Weights of a small GPT-style language model, trained from scratch on English Wikipedia.
Size: width 192, 3 heads of 64, MLP 768 squared ReLU, vocabulary 1336, 4.96M parameters.
MLP neurons of a small language model. Each row is named by its layer, matrix (up: input weights) and neuron, and shows model dimensions 0-191. Each number is 500 + 40 x the weight over its row's rms, rounded and kept within 0 to 999. Numbers have three digits each.
After each neuron's rows, "fires after" lists the tokens most often just before its 100 highest values on Wikipedia text that the model never trained on.

L4.up443:507466465504520568505548489483472501433552499488517463501507445505515440522569519528530544526496536500490491490521519552432427510468488544512431474431515499563488531523548545494453456546471513537533502502469524550482470597515508485510514520559462531514482475496543514551510570564500522449555442495415434432487445572478431479581435501474616531504539458550486550527462586451532495531448442453509429472485491514541552547530500470463486449544524571556517547516558485557521437534504495513477477458549491460417520487523549555536569540507511482537465485477476451480441464476548468507
fires after: " off", " res", " se", " s", " co", "es"

L4.up722:479469470408510505565525511539505496404528467501509470553490448504471474525539499531494470479525475485450455497471467562482459587435505480506548521482495479484459520534499493418475540552490509507458445541478475443482502545546540447563560472549515405545561495532477510520495483503523531487477521525477502487502451498479517483644543495577541450519520518434531512485581478512416466486545488478455477456513511544507430499483469565536437470464491543519554491481508500522479495461480446486522507538467414567484531506439544558483464422534407495501500542448476528617481474437498563467
fires after: " serv", " play", " w", " record", " sign"

L6.up744:471416421526470512527502522543477475487494472519560529443526531470523541443599543411513484534472426426502531469476482573446472456520538463563480486474454450516485525465443441493459506439486500590469466501507511574527549504551484513478512450519458505495482497506487499514476502570567557480414545482543487480460561533488477605501480466554470446509488505501517440473542526551496476546485496516451514481463484581454532555495477459478494478551467510473584479430442456571520459479520568479527452538501483457469502502520553422484424520529477456444443471450438479491452538513464512484
fires after: " =", " the", " his"

L6.up79:523421522563563545555484533542463506491572537527523466542534502468512459534578587449495589486541471502528534495509518552499545530484517525581504496577486470484563510547502462467495506549577490472566555493496500413477443492566527530482513512482480465495437560559551494401525488500495482476507488512480505530513492544502446422560489541456524433479507469477581503450560532446542499429514486435545448450469492498536446457543549472513491525545464415541477561512479521462477561489511484446469516458492546468468511601462566516460445485535500459526541509483469450515484566515479480501
fires after: ",", " (", " which"

L2.up492:414448528459547512519445512558484528484500538357498554491532525461540518523440510532443474515564472536503509500543456518506517459526563397528463494443484500503531517490468493493478486477548445482481555493510561439407527557497456457485550483500476568556404519512523500505596468566501482513528491495528494511448555551462439462524548503480553472496419469518509527508510464490529464574496575414564439437451502538556479518479486569518500489563480482475488521521528477531548513488522529522496504483549454499535477494499497475555405482440534504468460486488456481494495481455394541489
fires after: " l", " Eng", "ab", " L", " is", " ab"

L4.up534:524525508520507556503527447482568512438465536492554492551515496473489456522508508530489453544471493530473476473493439511484477496500493512494495489471500434535532547537485449472481483552476441513484509487486543497460470536584554474509503461490558393500462551531453520508500527457534565468430481542488494540574468550394499553500445477518514441485462463496570461500450435511443544475499494518405461481471522477541495565462525472505433433527515475542444523464585394472537497495531418413429441465560560528491499529506504524470495488527493399499498442462453503519397541502530458531
fires after: " res", " f", " F", "F", "ce", "form"

L4.up511:449407530456600515470500435587397476525441546511463435514496532500504478503560508468503523450444552531521528495545428504464509494503450534632471472520507484501577460486465469502480517494539550493480471533434501524491457586473534519473471495484422489486457472511527547509503504515468547511396534498499462512491447513490462545469450517496521543467525389561501435475507463553499514487457475511429502450491465538533520446546454482457445490526451510538522489515505439532468495469550503495481495485511462546473563495484518563524548492531438445471523467450437479584478555543570501487
fires after: " r", " ro", " A", " Re"

L4.up533:562468455461476502494511479547519520562500491479508472497495420507569513470548498374398516479473474565501504499532469532458531487462538514514542469490568519534567521507505495520466536493546486500501547489527534491515408529503460480472533501600516484519500522565454574543538440459498427445543454481509481552456470488508522494563513488498544552519477442472533510460491523513511439482439467495458508449453440505554466538476484470524514503543505504447577566461453443518515438493484516526488486427511538535434548476501505510557526425515414400442509491451537553556474503518595513423
fires after: "ro", " de", " to", " De", " se", "e"

L4.up532:429467549538590511563488469524549485443556481499530509511471435459508420514489499489416502490513473521524445528459477453527522537480538472495505448535462514533513503523529556508420560464483560531574515509535507496474484508499606526544548536586548441507528530500521439495538556504522533468422535490469472485551480471549527500475480454432489561513484485516557504509467468448492452528446479469417450481514442473544478541519484487521408431447488451438499502503509457489545522481545476545477551511544473497554526533588526504511406589534475475539561426511494536497542563480492528563
fires after: " st", " cl", " F", " f", "end"

L6.up477:513487518521492465568523441535501469575520466437496517552523516471502513504494578506511479542514434532503502471528538602505497509492417494515519479523479462576500516452501514514547528376452486447443419488438494495534519510527545498505524516494498575472430504511516404530510533531498474498450525431478516596550523501487480488475444515441498457511522515447553555503446457519486498460503542464487471461555534528519457505486486439540497494505471470448535478451601404460593455517499533490569506473503525540516444473547560445498447514464464514483476508508500552510528632418508521499
fires after: " K", "u", "he", " M", "K", " C"

L6.up758:568442527456532543526503496514490499473469487490554496454415474452513576499472482479512516492472551527446485463462511522516456538525508411488482449505505452597511492500416474534441526493411534502476561492496470560405571495495541470539560457503527543509532506480444504511448467522503552506551458484495510481516479438545528483491435527593485528459405557441504518477562477498574513502510423461562475499520445533497447546543514499434412493468489486445527596524467470537487492464504461558519561491544503487463535519438474545577571497575503530539454472491453476505461536482511532505
fires after: ".", "6", "7", "o", " pe", "5"

L4.up93:488490446489474487481463526598470465513582526510544501546492455475496520549513456499481421528496504509544495437561521517444534455580545561562497406498424478498502478559466532454458480519582574479490494533485475450504484538579536396547538539490530567490486495539467522478581464500469414528528530490505540521484477511509459500525553541520528444474414461482537522527544531540476495538541542446487518588537452547497481468492514439531454457528499541565531533502533465461535483486470522455563474413553506560444457495496451520545509505477502534501538525413521506492504513474458474412
fires after: " de", "el", "e", " El", " Le"

L6.up197:468453439546504518484447483525547492555526546477514560482533435490526558442466562495576518425498437537412459466461556514422481445483471434482443439533446544442562476560542447505527500417500400474550557495484530512503571510468539476532480449544512517435445495480506477457509540415502447523523555516520487562583490548528545452500500453516512430447428451526540480514453459568554535512541466461490502488471495509553535464521495493459519478496480513461521539486529476518570454483538516458520536405499512585511552468544453488523538476492519486515477525508483505494523541489445506501
fires after: " M", "u", "o", " E", "M", "as"

L4.up17:571540480472455529427547496505538496442523472496536522476434520510541511487524523466536473467511419524532479511574511571524500433488528459528574466461431485467483482504443459451466517448490451482464512503551540455538485529536493507445529529507509525471495521520497457440474445533466535479502527432506448510524435466452415491519506535461491426488412533462482453411567506492528422476540425492513500558407535514509471527496461475507441475543524486488524500477491473506499517513478506409537490468518524531491483530498508622426534537500464521476477510505515585592397489426437498441
fires after: ".", " com", "us", " kn", " s", "os"

L4.up599:593476545498591528512421433462536494451468520469497476495500475532469463471580492517516509532543496584477463536538478598452479486456495510526526480511505510445561536556515535489508598501565424511486518496516508463516481517486525478502545550493429503449529571540514488540444528542445490419460473518501468498490423545439479477494468443419491468481515466461554508504511488537527412407520538434401468392477517488470485552479493531529426510459496501541491512534503440494507466511507406502480533453527513481488474448485535587570506508557541488501558458499492550511503494495524486516
fires after: " at", " se", " T", " bec", " S", " F"

L6.up370:492515510606461511540507429479562441528499458474587506516466457435506514507501463471481547536521474512513525465562527537529513424509453448494475522486515432532480477563457536446497536519472455521594459518457448476514537511579544459484539452511501522460514528551491450441514512572539510492537504482449439494518441535477458467513503518510522517535465556517547491480490452513497489560446498510519445457512504463555537533483529511525400488476421510454552531476510515470478516509569461526583552550559478483489472602476489604453473478447487449549477498449484569587518479442512560439
fires after: "it", "ad", "S", "ud", "s", " J"

L6.up229:520487552515558512541438400542477485527530440512448475487525507484484434435528543501554547458510487597478545465538504524475513459415527538521434554550523541578543494509514522518461579539505508501529489562515563425492468538500539486479564480545530528444551471536518523496522494470482475496455518496500466563526424451550554496484514467529488469415506519522566496448484515590468518509456441418455501492486518475557542454529444442529427503477502455491440458494477442521498437475494454486463609509517547478539531599531469460508496534543495468489530529481521523511540588491508488454
fires after: " O", " E", "O", "E"

L6.up234:468502472509486517526437537586503464489538507428545465541435518478550496519464558498569526467540475483445513572572566506534479444533505458487499418504493509475511471464433508510520532514531494475564534495526573474536600543521525468583545504535571576437527460528440520469459528534411535446516520443527526556497481433497468477529555561534530430483444500552563470472544474573518513534528440523467519505531468521463473460519529518489490477553408453560522539438478541514492498472528489442544521469468445535500521530448492504488459553526476457528400530509438540451492504519490515475
fires after: "g", "om", "it", "od", "u", "ad"

L6.up261:483521483484497513505436484526437473477512473461554488479478558519572441533499523503477497516509444523541472484499410536482530459468507477485541495524454489514489519565431578521501578421543555505460527612553476500452411452510537518498469526509425541504603457538494476431441513427477564548459479437517493557516497514546469516542484438528542481521421472532522467502534526458530424522470495472431515488516484504541514497528426473507521485508491535504583479477463515551437586531559524471563492545478541497479483511487471413460460552519488424465496539455499417490470517481464467557
fires after: " |", "-", "i", " ac", "|"

L4.up714:493526480466508472556476478498552424530522486505501484533545470451464507497562523494495421455453493493481458615441492505518486510495466476483455425544499523522542534443477552534493556502526525591471530540544516463521508536562577373553545498488502486463481516546507515437529475525435496526489518458497513547506575543497478499504513471534478532471445512506552522476540534535466474523543466464428413502508479597470457515495506451490451435482431438404470462523457535527529481510512537548504520394497489567495552513538498502484399445452490477481416527466482522538535509524492582497
fires after: "ri", "ra", "o", "ue", "u"

L4.up201:594473531453545500498478456451527428482490490530491548444478541523555496578575553460572459516493511508493463455580543537450537469520570517555443440457513452530584459572528484489514503548588525499526509521536547520480475575543545438493541451607475426439498484484495430403514528531497537547530489452503526465446480535462485495443439511523470516510478517514503542473435442498556506518553533459496515481469509544522488525492522443562450549502444441468494511483515480551513518510510485408523519560478520493500481546488502540484470508471467459523472421480438534434479562506476516495
fires after: " T", " St", " The", " inc", " t", " sc"

L4.up26:452469569422526571478442475506551553460502482502491499521485438440468510509488435523506517504480482519505472509459521543425457504459511454512553471477495473490587514477511503520512575524487488509481549577472462499464519562469512539569488456495555427511515448550531512523517614519516468460493527534505463519546493523574529535570535520544544505495380502490497512490501504493397403536493472512539528503437558612471439493563454546522469517562444503440494541469623502492448463497553484488502508465520448482535524494483509511493470469551437446548530540478485556536510462487485520499
fires after: "ir", "fer", " Count", " count", "end"

L4.up716:583507478445459480517506492512502451443500484505592503490495534481424428444530564490479500470504492485574441514442450542466534492475484516539525469462487499514555452511565456477457494539499456577537439492508509513467472550519565497489582530589559490524478518542478508436527499498476496483526502525505434528561432555400479499499430519500499445465420474555553478523487587578536508504462544451499478463542485485592513548473544491498445494517479482495486538526467483489413532519515476458518499410487537542453469525476562533465459490520532465551469488418546579499467483500528570554
fires after: " in", ",", " In", "S", " and"

L2.up415:534410434557564511552461497539490466463481453490527430512441410512469472495560520504485464506513485538468495568547516497466504418540529555501555564523423537521468531541482479492498492488494491530567473459535535476465499538583613535487519495479499475440593519505541546501490482574495534467480478492500529456556495525473485498519437527509528500452459506516537481477498510508501491463588451425469372446508468516469513513484543516533482516488517601445522519517508557506474558400531458487473532411504505531491465531514507517443460441480478501560480464457499448461516563469467561462
fires after: " ", "–", " |"

L2.up26:526526510503551501529522461469475490442483444523529471492554497503498417461474497496482550528604512535532465441463470574454566532486529515493546474518408524530508493565486513539512483505479538478519532532463494490495425515514492505537495550515527479553579507560550484557546599500460511480516515471545474466510504505395559517626501483505571514478454494509480466454449517524571427526503506500444475502507468511513489445592493488570498522530509527469524492554482428525503474462563463552611497416559500500483416597504539490488533499495550427524492488474506512588523460490497500498
fires after: "2"

L6.up326:519482505404472519477451441488536512500499530467474476516469474473497523477543564549515512517478522526540568420516517575427510493496525449517516455456456488482539457491456431503519434455526519559450509575467439468463528552572559542526614445479468520561476477527503542506520435437474514516510506469518547483526523505509544523555453475467523511493451447449479475461483475550503465511584463451494459487498515466526479503510491512526465456553539528550501567521503463494464430478560534488468517447489475490500521478533523546559480553385505558503588439505442415518519564492429595510
fires after: "|", " l", " W", " L", " s", "|---|---"

L6.up304:451429514533569495481519500491459470462496565470531461555511484442472462487453473541519442516477537568507456445484463449484511524508511471512527458579549514576501525520429505500452557460473531562497453464528563462474438512460560445487525520508516482491513543523504550462587500426499563473513580435475506493468486514455494581469492481512540535523473504428556531510537452548508447452508497537410409456483456510476523539540453486523423470515436480425506423499440415484436471467564448491547554561494491559460499533540499500497476526549509465511431486423494506537536492510503526491
fires after: " |", ";"

L4.up374:507465456574465558474439502403494511504476495504566430477535490493547542545451447460509533555516471521462512505464463478496502486512422464538480579490454448537544497574482528462497536495513486507514547559517488457426561531519521443521467480515494488501499549513443455460536531521517430441525504490432494450528500505440460437563536593420479494554492510504501467514480443550556494485483548485506486470493528544478497433492497461423514465528447545495551466506521425488490548528506419512542514486557470555410520509485490523419439509520517410532548434429490511491406548485554538489
fires after: "us", "s", "os", "z", "iv"

L6.up350:520472552520545526510522499491557460431540423501470526467531452469523529472534511549393497460479436567473499573470524530490533518491519489533541573500529451491527424526468481569521556489458448543603505461466468413508510472494489480519558500529550452480473583513505544450481529470491462536527473496537541493531457427519516563483430520518502484472489534416478564470492516511558512471494580457577464426467485534448536561477486489496504465572472537521452513440551398494527439526549483481543532487500495469461498587457547553491487462497515466460417501466486472505537546476530535473
fires after: ",", "7", "3", "1", "5", "9"

L2.up494:462432591447575471555487521445499455530522522459530505522456533414525426489481470525451469533513520500462481551496495475534575455567559462513463535480508465480527466510446496457422573513572486476484574480550552482483471539516502501466492532508514454515486510501556537493536565494496540504449502497479510533547514467514473461538512467551502475529509507490545562472546450433398518486471550502504450455390487535417547542523468503507462498521521569517467486494419443484443495492529538490558497486529443456610501575562489582517494506471473521537471488439459524554416471483495525507
fires after: "2", "rib"

L4.up246:457502517531524505502512462522530454525509516454449518519501456414492449485561460478508543517503479484488540608473522477498559564595533505560486444530494461584582477538463476544447492530466509579526471490482556546528528542584511437555502484467440431470522514476431491509536484495504519502514492521508478530536480504468530582527461473547441453496393475451479443532449478501485511444598518513464486395517500526495515555506517582567522523443484526491469486439502464505472578427492529502507498458512469474499484508552559520453493572486500433539461421497476494558508498513540549451
fires after: " =", " was", " is", "9", " for", "\n\n"

L6.up669:385464484473507471470418524529545538432500495481477452454424499495532438506513554465485469493492548575516494544571399509490498442460482508548541410539496494537569533450509482458463500438543499549469495558516562515500505496455557487440509424503506470512540466506482511523479460503509500482522547469541487478543432467475481558495465455465492470433436464496575485449533482490553491470514500344492528478491530551457547497571475543477460500451524490430556412458478459491513503549499512529501485508516433532518507522578526557521464508538503477490490468468523492495486569446436548486
fires after: " |", "-", " N", " G", " g"

L6.up226:455536537487519455442518503436449458457487518453502443506457403436499529461514566576441485513494478498500491563502489564499445509486449536534455509532500456554459498555436556519465506466535491467573574506477546493431487492526542437479475459487510506494531537490485531472502479499475478532556527456523533509466542500521468396490500592529545455488499468486482460497576482441594521481557468450421550506478482478499518544509441441444530497547507474450474491501595475555526521522506512480504542494568377517450517519507542558535471536476497507478430532431443510523475526457448551447
fires after: "er", "en", "ac", "or", "is", "i"

L6.up74:488444508471489594511434452486507481510486461493550543485497488509501503477521521535510534478491489461444523457433500622421471503512514541585527522504465479432501452494484463498504478521531551532466565514473480517502524520470473535484504475515447487490519514452503527547590462521500500539557514469490441467422395573464467580597506507488536434508472461446500491486459455463532476488510394454537500501466512483557512525486513536460492507466489554543558529579496438523459510542555451508508397503562564511456488451506553534528548440516424444524522450521510486556536557472566523473
fires after: " s", " w", " W", " off", "ro"

L4.up366:538419459515596547499488406481457529493539556504511445472486464494524496458502494438454509429491513529558480488583451511501490464444546525550583551480475547548536557548508474480511458508510569508479494520558448465514462489629533446507519556542455577501434488549571524526529491522501495442511490504498517447505469461495548484532421528532543476523455426482560452488532495529468510489515544435479510495488518487505523418456449463490488496611498578539517543494468448568543530466507507502479542484549500483477463456504486491573538464496483462588483486426494469544485486553495545503
fires after: ","

L2.up89:563464556585498508550510497519540456558485540460579460458590494520546483421483593473472475480447517485551483518455470507480542505539556474503494492492437508559531490470545427533529476435539530563486517487493456525460499542532530450477546496562509466537470468544543567463467486522488476432480547491534455484551508485523498522519493557564536488456533485529543535466494461559462391586527510497464541496488485595509510493547494524475532488561483528516544495491463522539437483449500474488534441403494541498500487593558555516527510451504507460526459489415517447559507531486497599466
fires after: "2", " ", "\n", "9"

L4.up436:554490502537576525536504508484478395501476462519478530484410453493514524550586480457423532512516471487522439544589512517542458513521519564574501528495499429566491533529467514397482457465529512523518513481515511424522470487538531514478485536607490515462553552496479488472521477538473514466500454502494543514574446550540489462534445496488499463489443430475511523479526459545582515516520519481490509552476425548562438487548499454562540495507499552504508480475539478488542465498539506405480476373578538515410461500479496541512538510487458517522494504492481474542464577445501464463
fires after: " as", "i", " de", "is"